MLP neurons of a small language model. Each row is named by its layer, matrix (up: input weights; down: output weights) and neuron, and shows model dimensions 0-95. Each number is 50 + 15 x the weight over its row's rms, rounded and kept within 0 to 99.
After each neuron's rows, "fires on" lists the tokens most often at its 100 highest values on Wikipedia text that the model never trained on.

L5.up270:59 26 78 33 43 46 51 64 34 45 26 40 48 64 49 25 45 66 18 71 58 77 53 41 46 67 47 44 82 70 45 50 18 78 68 52 53 36 36 50 50 53 58 58 43 74 62 58 47 44 39 65 50 49 48 29 45 71 73 41 33 27 59 62 50 51 25 52 40 46 49 62 61 80 66 68 54 45 21 31 67 04 65 66 48 41 31 21 41 63 66 63 40 74 40 54
L5.down270:49 02 50 73 58 27 31 40 37 75 51 42 42 37 26 45 58 43 71 63 53 62 60 56 53 55 26 87 77 53 37 49 53 51 44 37 43 27 68 79 39 35 37 54 28 58 33 45 31 35 45 48 36 54 57 63 79 41 47 43 73 42 52 53 66 52 44 52 40 49 56 65 70 31 85 49 33 46 51 64 18 32 35 61 34 53 36 63 71 41 48 45 39 19 68 50
fires on: " in", " en", " /", " his", " her", " |"

L5.up224:50 66 41 41 45 77 66 53 32 53 51 53 23 46 19 26 47 44 55 32 64 68 74 55 43 50 45 52 69 54 42 32 37 43 41 66 74 28 31 52 69 66 38 25 20 59 63 45 52 58 76 47 24 62 42 54 34 40 36 88 75 28 40 62 53 47 34 48 52 42 36 58 66 32 43 73 43 31 68 43 55 75 68 41 49 63 19 55 67 41 25 42 49 61 58 58
L5.down224:53 68 68 54 50 40 47 47 59 60 40 33 47 46 64 66 54 59 54 54 49 32 61 77 79 53 47 44 40 47 37 28 49 43 85 26 73 55 41 33 66 43 56 58 48 40 51 47 64 49 49 64 23 70 41 67 34 60 66 50 69 66 73 57 77 49 81 17 28 62 34 69 37 68 55 66 40 57 36 61 37 63 39 68 31 53 62 65 76 51 36 58 56 28 35 41
fires on: " the", " and", " No", " |", "d"

L5.up588:45 45 60 43 39 44 60 41 57 44 30 65 49 37 80 59 54 75 58 58 46 13 47 61 47 52 40 80 44 43 64 62 42 52 44 54 60 67 40 51 44 43 36 65 52 63 44 14 46 52 35 45 49 20 38 28 51 92 53 41 82 59 54 50 55 34 69 57 56 41 50 81 58 49 50 57 56 70 16 50 34 13 57 72 36 58 69 73 67 47 56 43 43 72 50 44
L5.down588:49 54 81 46 39 59 44 79 56 70 47 50 30 66 64 58 50 51 54 46 49 41 83 31 34 37 26 56 51 72 15 51 53 67 53 15 44 48 45 76 67 59 33 60 50 44 27 42 52 38 53 35 54 79 51 60 69 58 20 27 62 22 36 41 36 41 62 35 39 64 51 58 56 52 43 66 32 78 19 60 44 48 67 69 33 36 33 53 46 46 67 53 66 57 78 82
fires on: ".", ","

L5.up17:72 64 41 25 54 48 40 61 36 69 59 69 25 16 47 64 51 47 48 52 76 48 61 29 34 47 60 41 43 39 63 65 69 60 54 35 47 30 61 72 63 47 56 45 22 19 49 63 38 53 24 50 72 45 58 44 51 76 51 51 49 40 40 42 31 12 67 52 46 63 38 94 40 35 63 46 63 71 46 56 22 60 40 70 35 15 50 68 68 74 60 43 33 58 54 33
L5.down17:43 59 59 22 25 38 26 44 46 61 56 50 40 45 64 33 66 66 62 41 62 45 38 46 27 30 23 56 58 47 44 52 76 54 58 63 23 58 77 56 77 49 33 47 68 45 51 36 59 71 12 31 58 75 40 53 57 51 70 60 59 49 40 66 41 60 39 55 52 58 52 69 32 53 39 47 47 51 44 67 50 32 55 36 31 50 22 38 59 69 44 58 47 31 67 55
fires on: ".", " al", " million", ",", "ta"

L5.up999:47 31 42 37 76 53 55 54 56 62 32 18 43 57 86 47 43 42 42 28 61 57 50 43 74 53 33 16 54 60 14 60 52 79 38 45 43 23 35 62 59 09 64 52 54 70 55 49 53 43 38 64 65 49 20 55 33 44 58 51 43 40 20 73 48 53 49 47 58 44 40 36 47 56 86 98 65 76 55 67 58 75 66 60 51 39 50 58 78 61 63 50 34 52 52 26
L5.down999:32 55 35 51 72 25 45 55 48 27 53 45 38 64 60 44 39 46 52 46 65 59 64 47 76 63 64 33 59 59 25 50 42 30 41 37 40 47 63 58 49 52 69 43 59 66 46 70 47 47 66 55 26 53 43 44 38 22 50 52 16 35 45 38 78 58 29 59 08 47 46 47 47 57 81 38 13 48 67 78 64 63 35 41 44 54 53 38 54 26 55 62 38 64 60 27
fires on: " her", ".", "s", "n", " his"

L5.up942:61 28 69 49 54 48 64 71 38 44 39 53 39 43 75 51 50 53 80 56 45 42 68 35 38 45 61 57 11 44 31 72 44 67 34 39 45 41 53 46 63 52 54 19 71 53 29 72 68 38 43 49 60 44 42 38 59 66 57 63 67 49 65 26 57 44 49 60 33 45 73 38 40 59 59 68 51 30 41 42 63 69 70 38 45 59 49 46 48 40 14 55 56 67 37 49
L5.down942:38 67 25 47 53 60 39 33 47 55 59 30 47 31 36 32 30 55 54 36 57 32 72 54 16 62 55 62 50 62 61 50 38 53 39 59 59 55 55 67 53 70 48 43 56 61 33 45 39 35 15 66 46 55 33 31 62 66 48 49 27 64 51 50 49 50 48 29 78 48 20 37 40 34 55 68 47 82 48 59 41 44 43 62 58 30 41 52 77 78 64 48 44 42 41 57
fires on: " at", " of", " At", " Mat", " Tak"

L5.up267:50 27 41 61 24 44 90 83 35 58 52 45 50 42 50 35 52 54 70 35 37 79 47 38 42 42 34 51 37 39 47 46 55 35 46 35 50 60 60 27 33 42 29 15 47 38 46 50 28 31 48 47 43 40 53 23 61 48 38 50 50 57 35 50 38 64 56 71 64 33 48 90 61 34 37 33 56 75 56 42 58 70 17 61 39 58 53 46 81 11 20 40 28 54 39 53
L5.down267:57 40 59 43 90 51 48 69 25 53 76 53 49 58 67 63 59 48 45 62 72 59 57 50 41 52 37 72 40 37 48 44 76 59 43 66 39 32 62 42 64 55 62 74 40 55 66 65 40 61 43 33 42 48 36 89 46 30 20 54 77 38 56 45 42 62 55 57 46 60 51 33 49 37 68 26 56 23 39 65 39 52 41 57 39 37 56 49 99 56 29 47 59 59 35 43
fires on: "\n\n", " with", " the", " and", "ing", " a"

L5.up98:50 24 41 35 60 37 45 47 35 56 29 21 18 60 56 32 42 47 48 54 61 28 36 64 43 74 30 55 47 77 63 89 56 62 74 51 42 54 68 71 61 35 27 60 63 27 45 45 37 63 50 60 63 41 52 39 72 55 60 24 35 33 87 48 44 35 52 48 59 40 72 48 48 52 51 53 55 50 48 52 46 38 31 72 47 43 38 50 35 44 56 60 56 55 56 41
L5.down98:58 49 60 65 64 42 28 31 45 53 47 57 62 83 77 46 33 56 44 61 42 46 61 38 58 68 67 73 36 36 44 54 80 58 45 72 59 37 51 55 51 61 49 74 61 74 35 61 44 82 27 50 47 62 49 50 58 63 41 39 29 54 38 48 53 61 63 22 69 12 30 53 46 82 48 52 51 44 52 39 53 31 70 48 58 42 51 47 51 79 33 08 57 39 65 27
fires on: ",", " to", " not"

L5.up920:63 22 56 27 27 55 78 59 57 50 44 29 48 36 53 54 18 65 64 66 48 74 80 83 41 44 53 46 56 58 66 44 37 47 37 50 46 45 67 58 59 56 28 43 50 51 48 73 39 28 46 14 54 54 68 37 29 59 74 25 49 70 34 23 61 37 55 69 46 44 37 51 54 50 47 39 51 50 61 59 48 35 79 35 61 56 44 50 45 37 58 66 51 77 36 51
L5.down920:43 27 57 58 54 66 27 28 47 37 58 46 47 36 52 45 61 38 45 48 37 45 31 57 47 47 34 53 31 55 73 79 63 48 28 55 61 48 61 43 34 53 53 41 46 52 52 57 70 48 89 18 67 49 61 68 71 36 43 63 63 68 43 56 63 42 47 35 54 42 43 44 27 55 50 27 64 56 35 61 55 53 39 46 51 43 48 56 99 54 55 42 28 54 70 42
fires on: " as", " of", " RO", " Al", " |", " Gu"

L5.up266:58 33 62 31 50 48 46 76 52 65 36 37 51 64 61 46 44 68 65 36 81 33 29 71 30 65 74 18 22 64 79 59 26 46 49 47 85 50 59 58 48 57 55 62 46 60 76 59 48 47 50 41 72 50 57 59 69 34 30 49 61 82 47 61 49 46 44 72 50 51 57 63 55 58 42 61 58 57 19 23 38 71 74 45 59 38 20 37 36 65 66 29 59 57 71 47
L5.down266:62 56 26 48 54 55 44 74 29 42 23 56 49 53 35 51 49 57 53 64 45 43 49 41 39 69 64 78 41 63 78 58 62 65 53 44 61 36 65 51 37 41 53 54 89 48 67 42 53 77 55 59 73 46 47 65 51 42 68 23 37 56 45 61 64 34 49 18 53 21 64 67 32 22 43 43 48 28 46 36 42 39 73 43 49 32 44 64 33 63 32 28 56 61 92 47
fires on: "-", " un", " were", " now", " are"

L5.up759:39 38 53 42 31 64 37 51 28 52 57 22 22 65 61 39 49 62 68 49 49 53 61 51 51 61 54 31 40 64 53 71 62 47 52 63 40 54 34 40 26 54 54 68 54 72 48 41 52 67 70 44 26 21 65 59 56 34 72 31 33 63 74 43 41 52 51 45 54 49 49 15 39 57 25 84 46 37 40 66 47 62 83 34 63 50 44 53 44 22 76 46 62 46 38 32
L5.down759:58 61 63 34 37 47 62 51 44 29 37 69 33 36 44 37 19 73 58 18 43 36 55 43 77 63 38 31 38 83 72 53 86 69 62 59 56 83 55 50 54 77 44 67 67 39 67 53 53 47 30 38 51 48 62 36 54 50 56 21 65 72 74 21 57 39 49 48 59 23 73 51 33 96 58 71 53 67 66 76 57 30 53 50 34 32 57 35 51 70 46 38 44 57 76 26
fires on: ",", " at", " Stadium", " was"

L5.up602:36 49 59 52 42 61 66 50 43 63 55 63 33 56 70 44 69 47 70 44 56 56 45 54 56 59 58 07 75 33 48 39 57 80 52 45 56 38 45 24 45 44 62 55 48 59 53 48 44 23 36 67 40 49 44 42 53 73 33 25 39 42 49 73 33 44 47 42 68 35 46 34 59 53 31 70 53 80 39 53 46 27 48 64 62 35 64 52 60 53 39 27 51 39 74 61
L5.down602:40 38 50 44 59 65 46 51 36 56 57 57 57 49 61 32 65 37 56 32 60 65 58 52 42 32 14 47 52 70 81 52 77 52 56 64 36 44 61 34 52 61 52 78 68 33 56 35 59 69 61 50 48 59 45 55 58 58 70 65 45 30 32 56 32 65 69 77 48 38 43 56 24 50 60 22 58 48 77 61 50 59 66 18 66 32 38 64 39 40 38 61 47 68 33 57
fires on: "s", " there", "es", " p", " 1"

L5.up681:61 62 52 42 36 67 39 51 38 78 59 61 53 64 51 48 44 33 72 38 53 33 46 66 34 61 59 51 70 68 27 52 42 77 36 47 47 90 43 56 66 44 32 55 38 47 62 56 44 58 37 37 42 43 43 60 81 45 60 36 67 46 42 40 46 50 45 26 34 63 65 28 48 39 47 63 55 55 35 65 47 56 72 42 48 42 17 60 31 28 62 43 51 57 44 56
L5.down681:48 45 68 47 48 45 38 48 26 46 47 30 48 32 49 59 36 62 60 27 31 75 52 57 39 57 88 72 20 46 62 27 80 41 27 39 39 33 66 43 78 55 80 12 46 44 53 45 55 49 62 72 31 49 44 24 63 26 44 57 54 41 33 47 16 81 63 56 23 46 55 78 56 68 38 48 34 57 55 45 46 31 47 32 46 22 77 80 57 74 24 42 44 51 48 45
fires on: ",", " and", " was"

L5.up859:53 35 67 57 36 34 40 36 70 55 28 73 49 37 57 53 52 61 54 70 65 65 46 51 45 29 59 60 59 47 48 76 40 49 69 53 25 51 35 58 65 50 19 25 73 61 60 48 48 35 78 58 43 39 45 15 71 66 49 27 56 32 85 63 58 41 44 61 53 80 52 25 51 59 40 48 81 34 59 44 26 52 72 41 35 68 47 69 40 59 36 72 56 64 60 29
L5.down859:48 42 40 50 71 48 53 54 36 61 40 70 43 49 70 04 51 34 71 37 76 83 37 60 62 29 51 50 76 37 41 70 49 50 30 55 62 38 50 69 71 56 32 28 35 55 52 66 51 42 38 40 40 48 63 40 52 41 42 45 46 51 57 34 50 38 34 40 18 59 60 54 85 52 66 52 32 74 35 56 39 37 23 64 22 41 63 29 29 35 52 64 60 47 79 40
fires on: " of", ".", " 18", "um", " |"

L5.up625:59 27 52 26 32 37 57 57 53 68 29 72 55 27 59 66 46 60 39 43 57 42 33 52 58 50 68 42 25 69 45 51 48 64 36 20 70 34 65 53 32 76 74 53 74 76 51 34 34 78 54 52 47 40 51 36 42 62 55 35 42 49 75 47 37 30 61 45 44 38 68 40 72 39 40 49 44 41 40 67 42 68 32 61 65 29 44 55 74 61 62 63 59 40 36 29
L5.down625:60 43 47 58 55 47 40 72 34 58 70 49 65 59 58 45 70 58 36 43 42 60 60 41 56 48 37 58 45 38 60 71 37 28 50 77 59 44 59 36 45 38 64 71 69 44 34 43 43 61 60 63 66 60 48 34 31 53 57 49 16 69 81 75 32 56 53 73 41 58 64 47 64 17 60 45 55 30 53 43 61 50 35 54 76 53 33 52 94 56 58 44 67 37 35 00
fires on: ".", "s", " in", " =", ":", "-"

L5.up127:59 53 23 30 67 76 61 74 49 19 23 57 54 43 25 37 51 86 63 68 53 47 58 39 55 77 42 77 56 48 38 55 47 21 56 45 47 35 36 42 44 65 50 73 50 57 54 29 74 48 34 23 36 54 55 51 40 70 57 24 75 75 30 45 62 38 36 57 44 38 24 65 38 67 39 59 62 34 65 74 56 33 47 54 55 64 57 49 34 47 85 39 74 55 58 47
L5.down127:36 54 62 31 40 49 34 74 42 55 48 45 66 27 77 27 34 57 45 43 46 50 61 70 53 29 44 46 48 23 76 22 44 62 35 54 37 65 65 44 40 45 25 74 50 56 41 55 26 41 60 75 65 42 68 36 56 10 77 48 51 67 83 76 39 58 62 45 51 51 59 54 61 33 50 60 65 45 32 28 41 58 31 65 47 67 72 42 78 55 57 59 61 50 58 32
fires on: " |"

L5.up905:59 82 55 63 45 40 43 61 54 30 65 38 53 58 68 09 36 62 50 62 24 53 48 66 57 63 31 48 43 75 50 63 61 50 56 55 22 28 29 14 23 44 33 50 65 39 50 57 12 37 31 53 49 70 50 37 59 53 67 26 46 64 76 41 68 73 72 51 49 53 58 64 48 57 41 35 41 25 59 53 46 81 65 37 43 45 32 53 48 29 58 47 53 65 55 56
L5.down905:66 52 47 52 53 48 51 67 49 49 37 52 46 50 49 78 50 41 19 60 41 46 30 61 41 59 25 66 16 43 39 70 61 72 51 50 44 48 72 58 52 61 16 56 67 69 48 57 63 49 34 24 65 40 56 27 24 57 60 63 36 42 58 48 65 61 54 54 62 61 35 99 59 41 43 51 63 39 35 52 49 56 59 35 50 66 19 30 18 40 42 52 56 58 52 64
fires on: "=", " would", " will", " to", " |", " h"

L5.up975:15 61 54 47 67 51 37 32 53 24 32 72 47 50 46 59 49 29 57 60 55 86 59 49 61 45 42 55 45 61 49 48 80 55 59 33 48 32 68 42 55 57 42 59 47 53 52 55 33 26 16 63 70 58 69 17 40 69 37 24 43 78 61 38 46 86 63 59 71 17 57 50 45 42 29 38 40 72 66 25 64 75 17 67 34 63 38 41 51 24 59 26 21 53 51 52
L5.down975:60 92 63 50 48 58 55 51 48 53 41 35 63 40 67 54 57 55 44 64 62 35 49 70 29 64 57 56 62 60 20 56 60 63 76 83 31 72 41 73 74 59 07 26 34 44 44 35 31 64 65 48 48 24 47 34 48 23 51 50 45 60 58 42 37 25 32 58 45 53 36 26 57 52 41 47 36 33 39 15 80 77 33 55 50 62 55 43 41 54 73 44 60 55 43 59
fires on: "'", "si", "I", "ni"

L5.up185:54 30 72 66 45 36 44 58 33 43 81 53 43 56 68 65 33 22 65 54 71 68 37 40 48 25 28 70 77 41 39 67 49 45 39 75 29 43 64 44 43 59 08 36 48 55 65 30 50 59 50 30 41 48 59 37 63 53 64 42 61 35 46 55 48 57 39 39 53 62 38 64 33 58 37 33 63 22 43 76 43 48 65 50 55 60 45 49 49 50 74 59 53 54 44 52
L5.down185:51 82 48 52 57 45 72 56 40 52 48 59 57 28 33 46 62 36 41 22 32 56 37 60 26 57 30 66 42 50 47 57 56 46 60 28 29 37 47 67 53 77 62 29 65 60 47 37 68 63 39 75 44 46 49 20 19 60 75 48 30 66 59 65 53 69 44 57 46 36 65 63 69 55 58 49 32 50 74 37 51 47 51 49 45 40 51 65 69 34 12 43 67 67 31 51
fires on: " of", " to", " and", " for", " among", " dis"

L5.up209:21 54 48 64 59 43 19 61 52 43 37 48 58 67 72 32 34 46 45 50 20 75 42 48 56 48 43 43 36 53 40 32 42 45 60 32 50 61 65 67 22 48 73 46 50 77 24 46 56 31 50 52 50 52 82 26 64 34 54 65 53 33 35 62 99 55 42 52 66 63 52 59 47 58 55 46 39 45 62 45 58 67 65 56 46 72 59 21 56 44 35 44 58 69 87 27
L5.down209:36 27 43 69 40 62 59 80 51 51 77 33 47 51 39 29 55 53 64 82 48 52 55 22 62 46 43 73 44 31 49 41 57 42 40 49 47 58 59 53 63 55 53 18 50 43 45 41 21 46 35 51 24 73 35 55 39 50 29 66 41 31 20 52 72 55 78 40 44 61 44 48 23 36 69 28 36 44 25 69 52 60 61 53 61 44 55 73 73 63 50 51 19 58 27 54
fires on: "=", " with", " Your"

L5.up712:41 52 57 34 38 72 56 44 42 73 29 56 21 53 52 40 39 80 35 47 45 57 40 38 61 77 53 48 43 79 64 35 61 35 68 45 41 70 34 68 43 43 36 60 79 61 37 59 54 26 28 50 49 53 35 39 81 57 51 30 54 44 50 42 45 75 44 26 38 27 20 65 44 63 73 83 30 26 74 21 49 68 39 23 44 63 39 44 58 38 34 26 31 44 33 61
L5.down712:34 37 69 64 63 43 43 72 38 45 34 54 48 42 26 60 53 50 63 62 53 49 52 49 34 62 54 56 66 70 48 54 70 43 43 68 55 57 31 83 53 61 61 33 48 37 60 60 44 53 46 41 47 42 43 53 31 47 33 45 26 39 44 47 27 36 49 65 38 53 48 75 24 42 24 70 39 68 61 60 61 16 41 62 68 47 49 50 86 65 26 27 53 45 09 48
fires on: " would", " at", " At", "Th", "t"

L5.up839:47 63 45 56 21 72 41 72 69 26 45 40 47 57 57 40 42 59 48 63 73 39 58 49 36 33 54 48 53 29 44 67 57 48 14 44 36 59 61 71 58 60 40 26 63 53 46 57 44 46 49 48 40 59 42 35 79 53 33 89 56 41 57 37 74 54 32 47 77 42 41 38 33 47 76 49 54 57 63 49 52 48 29 63 18 71 57 34 38 48 40 44 41 22 69 64
L5.down839:65 54 50 30 51 43 58 60 50 48 92 44 63 56 44 72 49 68 53 50 35 45 52 27 51 62 81 67 11 69 45 73 53 32 57 14 75 33 37 39 48 74 12 36 33 48 46 56 52 66 65 49 54 18 48 64 65 16 70 35 47 48 54 49 25 51 80 44 47 41 53 58 65 60 74 65 56 49 42 59 25 56 33 36 68 57 30 57 60 46 60 76 59 82 40 55
fires on: " he", "'"

L5.up501:38 55 56 62 54 50 31 57 37 68 30 42 82 58 26 31 52 54 66 14 30 55 42 26 86 47 44 57 51 61 72 52 50 50 23 36 81 34 73 47 35 42 44 60 58 63 47 50 79 17 46 23 72 59 43 40 70 47 45 47 57 71 52 29 66 58 66 67 61 53 23 49 62 51 36 56 38 36 35 55 35 60 65 43 16 37 58 47 35 57 58 61 55 39 41 34
L5.down501:38 60 61 43 46 52 50 76 49 47 55 31 59 42 51 56 42 34 37 38 44 50 56 61 47 57 43 79 55 63 54 26 30 62 38 80 29 20 70 53 63 49 60 70 65 66 57 39 47 34 63 55 58 60 52 62 49 80 30 42 50 70 75 48 60 53 58 37 49 45 43 28 38 66 43 56 86 32 33 62 61 50 33 37 33 53 44 14 33 54 47 33 43 55 45 50
fires on: " |", "|", "'", "′", "ila"

L5.up16:44 22 37 39 45 43 59 60 63 45 40 46 57 73 79 32 44 53 51 50 44 17 29 46 40 47 48 44 40 48 45 35 28 50 46 48 77 55 34 83 47 64 41 78 34 46 48 57 60 47 67 40 61 42 42 51 51 42 49 70 61 34 80 68 49 26 65 35 55 23 42 38 40 48 92 54 48 42 73 38 46 49 68 52 61 65 01 85 44 65 42 43 35 50 40 33
L5.down16:48 26 68 41 47 46 35 58 43 51 74 24 94 39 67 35 49 24 57 46 35 53 41 56 21 79 44 39 53 58 61 39 33 63 15 62 22 61 40 65 52 72 33 50 46 63 49 47 57 51 38 45 61 46 59 53 54 33 59 62 31 51 39 56 42 47 64 49 21 27 46 45 39 54 53 43 19 62 24 63 67 36 30 62 37 63 55 72 25 42 65 67 41 55 62 41
fires on: " in", "-", "in", "ti", " di", "iz"

L5.up506:77 57 67 18 47 43 81 29 32 52 36 70 63 52 54 60 49 45 78 71 58 22 32 17 47 39 38 58 61 74 71 50 54 59 44 44 53 56 53 39 85 49 61 45 28 25 61 72 53 41 28 57 43 50 33 41 46 35 28 13 42 36 71 57 29 46 20 48 26 57 70 35 59 37 27 53 95 47 58 48 65 66 33 25 47 45 43 32 53 47 46 52 65 55 64 52
L5.down506:23 43 60 61 60 60 53 59 43 73 49 38 59 46 38 59 50 58 61 41 25 42 39 71 63 55 62 43 61 51 59 55 52 63 66 70 75 54 43 38 48 57 57 43 49 61 14 65 44 23 48 45 49 25 66 44 41 43 40 38 70 58 22 39 29 63 63 45 91 33 59 69 42 36 52 56 65 58 81 53 46 53 48 54 68 65 64 45 76 40 36 44 24 40 53 67
fires on: " C", "pl", " Ar", "arth", " |", "A"

L5.up95:28 45 26 61 69 37 33 57 30 38 53 47 66 61 57 50 67 57 59 68 65 52 26 67 37 66 38 48 54 52 61 55 38 39 59 44 46 69 63 39 46 61 12 43 68 45 49 29 81 20 46 75 55 70 45 44 63 34 45 34 70 75 33 46 51 54 55 69 38 59 38 32 32 58 49 65 29 35 42 44 60 63 53 48 32 78 73 59 59 51 58 55 41 68 62 22
L5.down95:43 49 45 40 43 69 41 43 57 42 38 35 70 28 20 48 60 52 48 44 44 56 43 80 37 60 78 62 29 24 45 81 52 48 54 56 34 33 49 36 25 32 52 48 61 40 42 59 42 42 44 67 39 69 50 50 39 33 57 69 68 34 66 56 64 38 49 42 52 46 98 38 55 74 55 38 55 53 69 41 44 68 69 59 17 49 67 32 48 54 55 55 59 28 30 44
fires on: "=", " an", " in", " di"

L5.up793:50 64 07 46 71 58 78 35 71 78 39 46 56 48 70 50 61 45 37 53 51 85 34 42 51 67 54 66 66 58 50 31 55 49 53 61 35 43 53 51 41 53 46 40 35 69 83 57 30 53 41 52 48 49 60 41 48 46 20 68 67 40 37 22 45 38 38 47 33 47 32 36 60 45 44 40 59 23 58 45 45 47 74 61 60 65 71 61 42 53 73 43 55 44 72 81
L5.down793:80 11 33 81 48 37 57 57 34 66 49 30 34 23 48 51 60 39 50 60 34 55 74 44 52 57 17 73 44 60 53 49 71 40 51 61 67 57 69 50 39 41 73 58 53 41 44 43 68 61 65 37 38 42 62 28 56 53 30 42 41 54 19 51 58 44 45 48 31 59 72 49 74 85 52 64 54 56 52 47 44 60 57 38 27 62 22 61 37 55 44 63 51 56 50 61
fires on: " |", " 3", "si", " 2"

L5.up800:58 42 42 66 34 50 50 36 26 30 71 57 53 41 54 39 45 48 73 68 36 47 31 41 26 58 62 79 63 51 66 51 38 13 74 41 52 46 43 63 40 46 84 15 60 53 46 67 59 43 56 67 72 71 38 38 47 56 22 56 60 19 50 46 46 24 32 44 32 41 66 44 36 50 41 42 49 24 53 56 60 43 33 54 55 57 50 78 59 74 69 55 55 64 63 83
L5.down800:55 25 70 54 35 28 38 34 66 46 49 52 27 42 57 65 34 63 49 47 29 50 49 32 56 40 51 73 60 59 48 61 19 37 63 37 28 52 47 59 37 48 34 55 58 35 43 62 26 58 48 56 41 49 52 32 34 50 73 42 31 77 32 44 48 58 38 35 57 38 70 92 69 31 45 76 57 69 59 51 69 64 46 20 57 53 46 35 99 60 45 63 41 39 48 61
fires on: " |", ":", " –", "/", " ft"

L5.up154:29 39 63 33 64 59 57 30 59 32 53 44 34 23 54 50 51 53 69 61 33 42 61 52 74 56 66 73 40 50 56 37 57 59 47 37 63 43 45 63 30 59 36 50 62 33 33 35 64 60 46 83 51 44 82 45 65 38 48 77 41 68 24 41 56 46 24 55 57 51 64 43 33 52 34 32 44 56 61 50 63 32 58 24 53 30 49 58 43 46 57 39 26 82 66 53
L5.down154:58 32 59 55 49 19 47 06 29 58 54 62 34 77 61 42 40 75 41 66 32 46 53 52 55 60 40 38 67 56 15 68 38 45 41 40 65 50 42 43 43 51 54 70 48 67 63 54 64 58 19 59 33 53 58 53 30 59 54 40 52 45 21 34 71 57 59 30 78 54 29 49 58 62 43 25 39 48 35 61 54 55 33 59 28 51 45 54 84 18 34 32 51 30 50 23
fires on: " or", " to", " cho", ",", " than"

L5.up416:68 42 92 82 62 32 33 63 64 37 51 49 63 61 49 42 39 63 56 36 56 65 22 41 30 81 53 43 40 78 31 65 56 51 43 51 58 43 89 70 51 27 75 67 58 47 67 51 43 42 34 71 59 29 58 34 57 62 52 56 39 28 63 47 37 55 48 54 42 60 40 31 55 52 62 46 61 51 65 18 35 65 68 40 69 53 51 63 64 48 56 58 19 67 42 62
L5.down416:33 35 53 38 65 37 61 46 65 33 46 24 60 78 32 33 50 37 33 51 50 19 51 40 27 53 36 43 49 38 51 57 73 69 68 42 69 74 41 52 63 36 30 50 72 48 67 50 66 15 46 43 67 40 22 71 57 43 39 43 46 23 43 50 47 83 53 52 41 52 26 64 43 58 30 52 30 59 29 29 71 20 43 39 57 68 36 77 58 45 37 76 44 55 73 39
fires on: " of", " in", " is", "'"

L5.up243:66 45 73 56 68 69 64 67 52 27 42 44 42 51 53 40 33 56 38 13 52 63 12 24 50 53 37 34 32 17 43 67 13 18 51 54 60 40 16 42 47 74 63 76 39 73 35 53 41 40 57 46 49 59 52 19 55 52 34 53 45 34 71 40 63 31 53 74 57 64 79 36 42 40 66 44 40 40 53 61 47 47 43 54 54 65 58 60 45 45 49 63 63 35 49 09
L5.down243:35 30 36 58 83 36 50 47 61 61 65 62 51 41 60 53 57 62 38 33 36 45 49 36 47 46 69 53 26 44 52 77 49 67 38 42 47 32 67 38 49 41 53 62 43 61 34 46 46 68 60 53 38 45 64 53 54 36 33 63 42 54 52 72 45 41 56 70 52 36 34 48 68 81 50 41 75 39 54 73 47 59 23 40 59 37 71 49 76 49 39 34 55 34 43 12
fires on: " his", " her", " in", "s", "–", " ("

L5.up734:36 52 39 38 48 40 60 73 39 46 52 52 58 63 61 31 28 70 37 44 53 46 58 59 53 46 31 31 51 53 48 64 58 19 47 34 43 65 67 41 47 61 49 64 27 62 59 29 31 42 71 47 38 48 70 51 24 33 57 51 61 48 61 60 79 64 49 52 36 59 23 34 70 51 38 49 49 75 75 61 54 47 42 33 57 72 42 45 43 62 45 28 84 65 57 00
L5.down734:44 32 64 60 70 78 65 39 66 50 31 58 30 66 55 46 59 40 63 51 15 43 49 40 44 29 32 52 63 50 51 43 47 32 62 51 78 28 34 52 56 41 36 51 71 41 31 42 61 37 48 43 43 65 33 57 54 48 43 47 64 69 66 40 35 45 71 44 72 15 41 42 30 52 57 46 61 76 33 45 76 76 48 54 64 60 74 79 75 68 56 75 26 30 68 19
fires on: " his", "s", " by", " |", " been", " to"